From a checkpoint of a small transformer trained on Wikipedia.
Size: 18 layers, 2 heads of 128 (1 for keys and values).
Training: a variant of Muon for these matrices, 616M tokens, 4010 steps.
MLP neurons of a small language model. Each row is named by its layer, matrix (gate and up: input weights) and neuron, and shows model dimensions 0-127. Each number is 500 + 50 x the weight over its row's rms, rounded and kept within 0 to 999. Numbers have three digits each. A neuron's up and down rows have the sign that makes its largest values positive.
A block is one neuron, or neurons of one layer that tend to fire together. After each block is what it responds to, as a language model described it from the Wikipedia text at the highest values.

L3.gate96:479557499484480464517518375502561464512445456571477471450555446553504522522561469615580460517504518566477480538437409587500574491549431518512518513466481611501455521475510459468425496549432492424478502422527555436531449540546555533465552501521421515534569540433483556547494468472494495426486531466577493451511460404484523517530412552413465354516542527579496529520495571555407485586550
L3.up96:391431482546553440541500399393494522453465438494489522448548503464507497517522554564531495572549507545643538533484465495410504480511500494544525466585537516510474505428485441528496503504491561529539591501561555533560586509498539395512494437562496533398471516463480454498502535464438549534548586576567579512559519464474493466504499512536465434562464520515516529457454582521501542543501
Description: Split-off initial consonants. Single-letter word-start tokens, mostly k, v, t, K, V, W, Z, that the tokenizer split from the rest of the word, as in keyboards, via, tryst, Vancouver.

L3.gate139:554593476507586558461477496470466451443537522419448539516444426523400541477578486510500614451539529511547517472437540541522583561633491531578592482543401424435567487486483526561474573475454430478443472510482584440453471383438476535407476503508436490490505569542588530400554513411517490410552475503510485486521517522382570496577501441453507460509451417544500502516430438496442500489534
L3.up139:443549450554551537501445514440452509512555443522502525499545459499433438435586466416462555549487529493597552506436515472510560446473454502585489502577556452491526482504451461479558634499510464466482383510509521536510441489488464522549548517497379529485471572475496569480554409480477484493572552560510496547496482473459556562514459545561588423444399466443566507549514465466470555409542
Description: Sequence connectors, word endings. Temporal or causal connectors linking events (following, after, prior to, decided to), plus closing pieces of split words (opt-imal, pot-ential, aud-ience).

L4.gate4:466596478575512485469382483516473533530478580497507460439416517504515497561564462546459493535585500497502569516433606476499504468519477558439446468564463485445422480514506456447522429563519434458496520523553548452470491490526524460463393590454435509535473578454538411552463448571508440485537569470517561560522431487586532424520504487594552491368500490556491556470606470490496586550557
L4.up4:451489485551459492514441570445559582525505570475545533464462515497428448480503486528468472539579497510524534600495552443430509504391529500497494515408514457529504467453619506508539499591496623419534509430524539486540463546554483476541439569518482478536557436450553444558467538457442502495460453446524490428501498457584445449595502533538508465470411530537511534456614431545479536493495
L4.gate10:510507567519491425505547450506523536616526494495438528538499496379540527506554408537498512504432524547562569504502554493531546414506521546462549444460452443443462502531516455489481531436535458561517498460526481516530508452436469437438471515534466472570529515561424472463477610537488427556449537511407514467471549526505634512408493482470589481582423510541489486370422521551518419616450
L4.up10:601474513572557453552522538468555547543563510471483598484458458520445482571433478461493476547434462566476443578486565556579449523493525523454463383461501445466427474599479436497486495547585486525505524556566540504467498506485539505474504552567457456517584534479388446586496489474542514548557520478399523498485520663512561525532481574441612476572478435600462502592481559405528457502553
L4.gate142:522449505523439500484433519481544498518579513551503504474482460470518428578556579506403489462504519428467484616517461540532545431584413517442472379435476520435479486414538546496454486579551412432582504466536509503522523425414488564524502476437525488583484516482588478608485488447457550506531456553479540548540455467575561457519410472502418580560423507419487515523495481466426468545527
L4.up142:504543425467495478466555544538582519490511574505482515419526521544426482556624525527437469495535487464498499527455569550515554444469450486543537420571501476411476438469465471455513412527512547461513524513537531495516453525438506465567534519515479485538480418554517409507473458451593501422527467540476568456523529484541525509451521513498435503573435462513433487530468565616526463409494
L4.gate262:454410566487451444515423502442484546571457559529542585584473466558557520477471491454541471545502564500509469522428574433488441452489465623364482572552411532528517536450552494508502595540500493515523555465413480499545574508462496545491470425603482582525554479461406463552455462536453598563529569501501531524478483451531496454500469521462533536459493533486515491458493540491503473460551
L4.up262:548544561380498511563533463476486387507536502470423510533504491525484432498489535511481514483496479519461507514598433536442549433603464511467528553519512577559582508501570586538476457453466538446504591492528467529436468520482470485422511497445525476458514497491528430498546518456459559448430534567444504525557597484498460424534505440592530517535489492485475516545549376486450480536534
L4.gate301:583500458527460482529596554467477639455629439540511505462420465473472584537483487543528514479398519466493445540481568498460517534407493500536506474469465529550431445480530472490496508539480517480480455518482488557419523557513516558501420542488456470503456559530548448415542451553555445490593434408417512500416513499569471467501524481606544609446380504373488479446487472589454608423518
L4.up301:576546500483498434492465534493524508484554529380486573517427510524509489463543465556537446554445454512514364582516471453563513559522443479515499530433438596573387459402522478555401547563481535563474382483563509418472454474462505600542491567490451509476446518436427520566652555498529478485590526507608487530463519550589579499517514500458556461506508582459519611522538547502435531445459
L4.gate315:517507574578509503471517519469416408539507450470532546513443490501451550405520475497531499516465521505578469535490597462493555504535632428541492459534427417597428577480571521492547550490484444515541539520566459480531532485535388567456520506533430507448479519556537553638553441491431434514557518537512461481574474549485492453483519478495487451464499568439564548465444410490519493517574
L4.up315:494527485544506467453410510408455489451493485494501519403411456492521564448441465504556452506471443495445505451537538529443449486531596543496431535493443471447492560522533527533546287539500501459588408604502491496484589468493441561418432572519482496525575498447491548517565474522494395458490513522531495409518562497405480448498540471487454515547414442504443617456400441483475494514503
L4.gate426:420546560559401464553437539455449431531534414486412608509494513481575475574384531504443463493444467500594552512445511540499537582366482488615486573432511429465484515510578504532531614514569517534557479529489482371585447453539479520485464523472463442534501550464489601450481557531593488453584497485532431413519506516543413488517534552461483469431513610458549474535465462474541523474473
L4.up426:489488470595452465547502418518508494513475415529567553558530442480530489567503500505490428406534464532528464483436529483528415562470549600582485521447573403427507533472532493530468584534525457563471563480481425502571455497555477491450455514475556493536547482423521460536418539495500480392571472547503472447495433504543489415564548537606498557455494523524510540428480440433479437515424
L4.gate487:571580476488439495553596461526536470538459448519465554550451446426399560602482463506466584497533527441373559572496543527537483494497513450521468487473491439503520533478559439557503496547463469526500546447470560599422465506509501544503562522500608533418587505552454458520485557542456560552425455535421575558510444565506467457526453486446450510475498554469505576506546480574490539501560
L4.up487:485636374408452561556506508497525594485457499525396499471480516524512537509525461555559519472499520543502499502435583471596529493514470423409504521440533513568494490583587481484453493549504496482544622457460470399527554489513529531473535489462485501576545561462476516494499463557491516476495518473450471506558412484451481456528454530535525496515435502443446522481440435536446471533496
Description: Subject pronoun before verb. Subject pronouns and auxiliaries that begin a clause right before its main verb in biographies and histories, such as he, it, had, previously, already.

L3.gate105:472571478489481568495479524518558540475521567483501608498576544436405486572511478477492478530564456466470517540479489483449547411442540456457507535468453511518591490539479424549569394489503394461395490488472490480499523507437476537479439444599513468512466456493538555613494515544451576500479641479365502501507400563494496533550502485514560438539581478553624498567584497551568483531589
L3.up105:479472474527494472528544468475465541481513586480505461475338542460437512634560430514566474514478468485416484592494588493575619445497644468512579492491455429500515542535517464585553556468476434527572533499435532458404474420433479514509531513545434564500484485494507465576449518513555485498579468493472544535475452485459523506474433456534540439514472506518476511454586531462566471507560
Description: Clause-initial subject pronouns. Subject pronouns starting a new clause or sentence after a comma or period, mostly she/he in biographies and ship articles (She was, he then became), also who, which, but, it.

L11.gate25:551474509554423489541411528407572544489449461489506537572475476501441501493463477494521434534387496446555532409486575466494561533519549517547564459537504473551452518477571555411526434498388532471591603568462538425533555529430518554512432536466489434516445473418496476576436478489515484474502535452439571471445450502488515520470487515431511523451537538514541572549471374376517466434441
L11.up25:508554531560431571471458516519500528498531512523498448446501526527477439495486521503485440516444536496512547484447530464491553564498419542514552536441467485491557568462471494410532513561452472446468454619612464512535449502473485458453511573402559460474459529571463484459477493591535426475494619449535499510453479514572433440459524529472513562520490501515513546476473396518548409468478
L11.gate81:478574457444506443445625536534443460544519448475394460517546531561485532536557498494579517541416505463488504510527530518491514536482555500474474439617460529524585542516573559616514440628523435621496488538517520500476468435543498452523479540496443513507581528472590567569534472500437424517503533412425521535472492456526544429576471449473535575493422502504455481467557459520516376514462
L11.up81:480542471467538508533514539443431541513609448480392467483490504468540550517500460476595406484427526470499509496457497506461580533461521531567395531491381527468591578414530489578529456546442468538421516454491535548455537449510525489499504522459425484472525522450520481520533487529562467528540529401513554567495486496463611413539484490453606618513532451470436583460514480472555565513465
L11.gate161:570498413515536452466468523419545567537385506583514488543510478518535543564549423382371489528468532453559454470441591523483505442516511574503463537533519488543530515465545510527498548485486593520557475432536527444555531464540466475575573499434498439486541466484529494502608504490470423471514533517454554460467503505620506454452416515494491557407558520536596506513487463498425503476471
L11.up161:524587517487681540470521468498558451478422440451512469472540475550471508578421462455532555556474519488446539481415515576525459471503549465539576571541491520519530482478620481595582525458543528559587452537482534600542493506585542505513566542497527589474466577448452675552509491481450479565395399568504466550507412522523500490501555498511557482498473519516550550445575503442446548491526
L11.gate207:544599494451605423458562527476356453540623395457436435476518482505453596409456474518561446413452500446441505515479460553478543534497515531543480512526428511462557599445443486589493453512459455562474531501449566509463538485551540505532519463475410567498490559416484615520544510582455484527529516442524536462556461516509541466582539457496491536561431509465517590487429536479496523446461
L11.up207:493561510445483377536631534540430576475548462430455513455555484461513536522525479496504478511516538487548430575548484440413442516421487481501507498448549584448578500548449514572588404539475519550450467455448526545447462512451412415479499560552496483368598439565533503575561534509438466494478523480517455482543474515535567442552568457470499519488583484477555514426564527580521567576473
L11.gate332:489431370632506459574481526518449433459466471457524483544458489549533586448534436470500546471507550454513570424438478462472548475542532543519480472470580512566528412489530471598526522532410488534539552502441452455537452501456509501556447500509528504505446512469530518516457642422542527527485592452545544542516366556522611414370533511491528496468502526503346518532493445432529553529537
L11.up332:450561459483501494520578449508491536494507496475513524489434494515511492580415549506444596547554516555456518548463545410532546346521529565495489542513470392459444488455510505397492455531527533471529471477500481512469538544514550419449528589518544505552483535539576565551509505456536490510545560570444515504511440460556447434446554465580568434544539452552550461517566442559511423477542
L11.gate408:517514646545479414505450458480473408472492540469469493482506508513475506501509518500599463506421505558424534447392522419529495510554526510554413547424586545577479501503484471461419465604621492518564512555489479528506504570447535507561469594482448440595492533542673506440430511519529500598484547414459544445360557528476437470403497477544508473461534542438428460574483559506503440513560
L11.up408:497479566535360482448486479336490485510391605431487507505530578565497476511486511550515459609500517432493581445413526531510560502477457485395544466526572545456552469502457536493527476429508474507489508383467510492619549510505499553489503483488499453466510512515511548445543555552466400443492498399462477551455486515483508545472509465570622514454514499428430498411457493518580454487456
L11.gate481:596470531528540489545485468473487581514438486591528545465510472515583501504635468511533473504466537544547434592486542470428488534522496617458510496555506432571516534497512443520494485468545532592439444455550450509430394431539477449454544493497402465537614582511489470590433477443533534521525494523570485512490481510526491459514563518536556372558492533490450472604565439453479534477496
L11.up481:572458564537475471404500477464582524475632543534516498447504390475531448452514438523519552504451405550465534536531591463499513465605445515441533534442491519530556508556457503656496493532598479511442531528590413504476482510471503542597469467563565490413496630495578526506446462443503588533509533374555556573505464511526498465534498507478579504534429561537513455487582393485446552517513
L11.gate511:392498424497472479477436451534406468490634536508491525475481608483479463440576522551506554506447559423483559544489499505483526467587482583520462424471483502489461582513516552531539587545465512473502408502514476479550501523499461509506513547494512476496486440539635537428462499551505428412502509514535460541443443628483576498484563504423557453411469463351476489443602513596457466508548
L11.up511:520578560570488401492596420532562542517494557562546565433491484519545576496366525506471517464487545516499436503526451647520495432511534436492512547503372530452508551510454480467596544498516470533516436532444421593440538578523508488550476667540550498577524528481489510474532512483453464533500613404551471494448536420512549457535559458470552428506509465407495503457456479487502566434401
Description: Sentence subject referring to topic. Subject pronouns (he, she, it, which) or the final piece of a repeated proper name as subject in biographies and histories, e.g. Ple-us received, Salisb-ury served, also names in sports tables.

L4.gate37:456468597588491538507542472545508426447454443588484512583549544496506513513513421434555428520408545525467476461519580503454582445453445513525519412496451538597436548531544530421485555492558508567578553470443612536414570503552491442547437472456496501493453482531474467409440458507492471492471526439480543511550533555423520365437476502573533503514484449489516534503479581431440393490616
L4.up37:534494546570481414533514531535511461488531453547554542508453516442495569410420505535567435524490473456497559524470544578480448444442561561477493436386552590476502551545589515567604566503498422411554571550499535586433614519592566593526530501519547460433466537445485527463405465566463540527549573442539480461547561454518527402521466496483525466532497553463436523535348582442552422453547
L4.gate69:583513440421476579528481544454555513456476495520504509413480590545451467473511391506516483491418417473493509522407439573456531423459484535497509433382523585513510518431491547413544482541563490543410469540421481504529372418477481454529502563531478458478527504428497542519455526545581467467499573513517556618457524443468485464448570466566460550482481581471533503432402428469516491522551
L4.up69:458597588479511513565510501475560548538487459530492528524541530557495560385442498493546581512446429541514518526515472493557516533523568499556511541501559540507525464406571549569502503376451437487519465568489509459438506501550463493495471539501552486616550531519458488520450531503477538467482515465422490483566492566512465545577491589524419543477459471506550520448429483571565505605455
L4.gate107:563512455509458531474502388508444468567470490476582513536455528474584508512545496522473484491458550491582624556507490585510476597547425493550466483554452530575527480533543599589480555547501447542522394479471571528483538498541541553512473504484512540479530454520482600443635515468452543520404481500495525484511547510488380430535440351514477523393523544412539472518533500456484528421451
L4.up107:506481565459528563483573449505471471411487459485547530540480580522501480485513467535543537560443481578478444446483474577434474528527493425513536489393516478542576534482536517469581466456545475601560531406609505463462461477577551439564507460500461490432554455457551498421478540591485597433526378447480444492574446470479407480570510467525477537480510554411606563509474558445479511508506
L4.gate148:478579467403436465469500507537493502544533532468430479501523510472488515493470510538509435489477565552517528592500534612544483539481522562492488483476536464620437545434503566462457419534554548501510507470579545408462542466545517456450393461561510516554511542508558559434448495564416479477526509481497499473524400463524581519515403456467525504582622523462438509547439460446487435529567
L4.up148:484526519454486415404472539481458517497532511400443467529594626517500551499560566522516511559426595448582467577543537545516472494486474584501466453447411501527501559444462516495539465519604487496498552524540524475525481484541453487540428519523463440595514533531496612495468460553445521448406523480492478518554487457525504599507495497527575483585567488502475406454379540457481505484532
L4.gate174:444460512489477495440541469479423536532505480470553530449516609482473537521588535552510535503498405531544406397488520451461539485400555548499434497563470505512513487513439541457498535498520449530456481499481545482444490539514530552468512539560524529537521487394503588529407524538428547524534521425563460477507418504496556532496463456554509509570555533525543453476503525535526548431476
L4.up174:482479559522598350389573450432431434370551540432582460448468467529455480449461503562518491510493580510491460632572619516448527571457464490512437434425539496570526504553524426433493449564587553463550481484592487520494579522532528565459531394515417451519524471479451469464481507574536444530529536528532492509452472547502447556487540586498534447507527469568554486513562489461405523519509
L4.gate195:471431489519391553633449521553476513476391485482496526498548550483520502516521566507458487454519531458571512549559426541585459492514541439477572456544458442476593480516550514410572524453526485506552557447507543497510450380519527481570531508532526591538471478469552421531526476456563541547558548427498490546495493554584615510481487519526533453504465556480474551354517578425415544555499
L4.up195:568469460479454547500508417520504506500492478490421497561500488556514459447562473467538472492415521495499566442522539539545605501425530456479508448497533514529461520479470553542486455506375408511499469466512440447509454413602545557526527423529459520418489516506596559437522519558445581515523466508563480480465491467594569435489537516508544517571475494404520491546459533465423571569587
L4.gate424:555535472463511417518471536543485536558460440432495498507417526508579509453471523538470449516496410480501442552520521460432558430453451551494511532524390500494533477449500536452477464501589513632595498526587515451423496489514539544553425522559504459586565509538438406488574428497332469519487524506456399468586451541450552521571448508489494449485531556547575589504511518505502438569523
L4.up424:484540504460491453522508367361524496525480420439524572532498523579453429493494510474460568450434491582516493403482432673463439476539548524590456522466556566512518559441533464503539504492502473457452469547604549529536540421510482534463439540440506465497480525479518608552488566615552445457510534358516517461522530532492516525493516455517463477512541540442561441489434561467539454514482
L4.gate479:543538514481397490486532571402415482546477464562458521507564522508444502462478524480590491496479437474478568469479545491446439490537496580532552450525454437512468478368562477625455564509517529568474492513500494464440546528558504531538511481454459632534503471454444522584537555458468496501549507472419523473499512358427557527537474561458481564465473535558544494479604458503604564443493
L4.up479:619553443474423516487497500496424498484571512528581488498470541544480478530497509503570464552476515440402528530482449506475524514517501402495533437441495504468483431516501494547507399489415520410539510470460514451504528459611481485554534513467482571482496524444461564508410582560477485529531538547473493407498522570510466575499471401486465529431428454492490516504429550562531559539542
Description: Month names in dates. Month names in dates, chiefly a paragraph-opening "In December 2006" before the year, also "13 March" and sometimes "until".

L11.gate1:498473557533480440475508486481549468568409525439527494513465527531511532511453452518455510536415415442512506530469535477456508516519500519576470493449538484488510450498409585505435524443465389423419450471619592446458504536580438541472505512432589544453493507565586459599462537536481465485450452427471454454513461512511463430421577466409569493504493520500501482474489556469511498507501
L11.up1:418617585494464524565583504547508539451493512591549440543497522420539503529518464462521497442620491477578520544468462385537448598450467520450491616484527522468507455519600628365579509548470485489504450534522475575482476506620490527461406533396498491447506574533488530390503653419523477496519537608511440468431457555483526510420476494414485471508443447486552531449519498510531523477398
L11.gate27:531509469505465525593409532492551553467529499460466448553586502548539371536580614509506437416554452420552488469416511509457527522525540551508496519426500450552487490455449568567517522419519540568394516506481567355495439554487564507473489504610546504522500579423547439446488522508519566474524546523403538564558575539578539490544504447454515511546477520491408524508523526465379479508519
L11.up27:522563466522457506469515506540462541544476461465501384581546520430477520416523536488468556396616503533550511574480524453472481410555458476355512432421487484416607547490465423527451532553403429503542443559516499313502514522475581612495502543567502538444560474491471549454487551388535483503491531473496539525557487466437588457506627527460513598515492436527470454456588483454461572585527
L11.gate37:523464526436503473403451523559574486440550467488481537497514479551593489450585474512530487474532472468554495406413560450367483420470479570498542450537377478550501533587466494528465513471607493532494545515545610475520560524514443479486455463527485443502416512527409531540498435457532529538459549478526567451532530479409460515466479391604557526478446514540495454513485496540513388517540
L11.up37:471436568462491517497503488567493459495456524519461475501490609460515452556569553503436373412481501472527526605495447491509375548488557584556566538505455458536450583537482512527455437496430486470476528519515505559482521505485557429448487528541522537470383532465458472570482489505524461569522457553445521476578510489454506503595544486497559561509456639492582530668559552473497490525416
L11.gate45:549522529489576441496414539483481504477443549524447458509469556538546492468546483522469498499530542439472453514426431437484488579452565498505461526457419562516466530552447501532505576431541391519495464494599500408534512559497535493556567559430507522400539504462451534495485517479563540501508449561489537460404401479469470490487427495478575516413468415585423400485441516499436455457530
L11.up45:396502501471498470533538474492485415549415534469544355559443464520492577475604582542517566567496590516653505528528524610512499507370518413453468544479492463530498483475614500515555474517569529534508535496515481451452493581428481482526452515479484552515520447514487528499467590454458570480513463576513433540452399507529538521493512433480540602421547523525393515461510498501457496506534
L11.gate231:388457541586518547500483417527571421464493644527479444507508537564500437511446508491529541534461491443534544494439549570553487527496436529519504552494418494409460535497526578466541501450527561509577649471551535449400512511559471459510454427562567459520472525534528438535462483517462483522474487515514566529543458489476542428533458557434450507530542533500488367465544519586513530528469
L11.up231:497473586574508495576396516602462641511516567517503475527540510383497453526540559480532474570492481488491519508435454449537495473461406517492479468530527416565402483470526513471527584531553499516475581489481466451551466503542551511537495461595447386493515435483516492528506459489461434526459474533468391555573522440498442616569520565475542522510468506474606505523464552472521544448422
L11.gate246:480536510445397606591471425538402508430489467542503560590552581437461510457413421425437553478489437596521522576514539508518515394550481468455424512503486525513539515482561544526461583517575471523534402487552498523530457529469482468556585464385499530413432433504529549588494442547541458545566531542436538542491424494421432572511432528566530417509453454437429500515492551419483513510471
L11.up246:606494481471436485453486513563543524455562515501506424481576589547557538632406597572614501504460467522548466417532506604447533510481442502572562482416483530478476480493457475552449643477564458507550433504469567450501420471527468475559516539491502402494473512526519485525579465496470532428538435421453454569505489484445514550477450455389532344467530548385452496567524498438464511511440
L11.gate286:472477598485510570541481413519557505621450451535471539550574436412547459467509542518408503404534510524437440540441572587483508499500523471524567475531537458433474534464533483529450594467569509526489559594542517420447376533452529534551550510562464511539453566505454508587388483557486481536519461552499522512583542410518481551424413461475553432487523493442418519573441431444465449472519
L11.up286:485515510538483527532518457574492543530506529481410610528511589585519519513510499524566498532553418452449537559434549548633499443500426597508581465446528478512526506505541416531526548509532459433518581588529520495512488385488466540493419429523498491592478477543584498510500489524419505500520546462493581573548505596564552547509486582531456517532466442526486383477481437518413466616535
L11.gate449:578466549488519570523482470416568501488522484462401466478422487519581511490548457520627479455456547554468470466410553599514507446563538458507536500559478479458470446601516595506493643483519495513491478539411512439469472386421465531463524490527525512514460546459528547589495433448547508484508517455489515532515482489550602479501539445440431420569478450493586518482461511574475600403467
L11.up449:538479580495500521526509527491536559525519549507591476573485496459533525575568568514539543533446392546499542454483448614465485462439595512531495528440540504520466400556418580494523557550540411584560509484459584590455476565458451479504412498532573494587456553479573429529536582498592518486543512552465501561471528439425473548516469442470445492548424540460421540449481588420497432481488
Description: Word-initial capital D. A lone first-letter token, mostly capital D, opening a word split into pieces in titles and names, e.g. D-iscovery, D-ancing, D-odgers.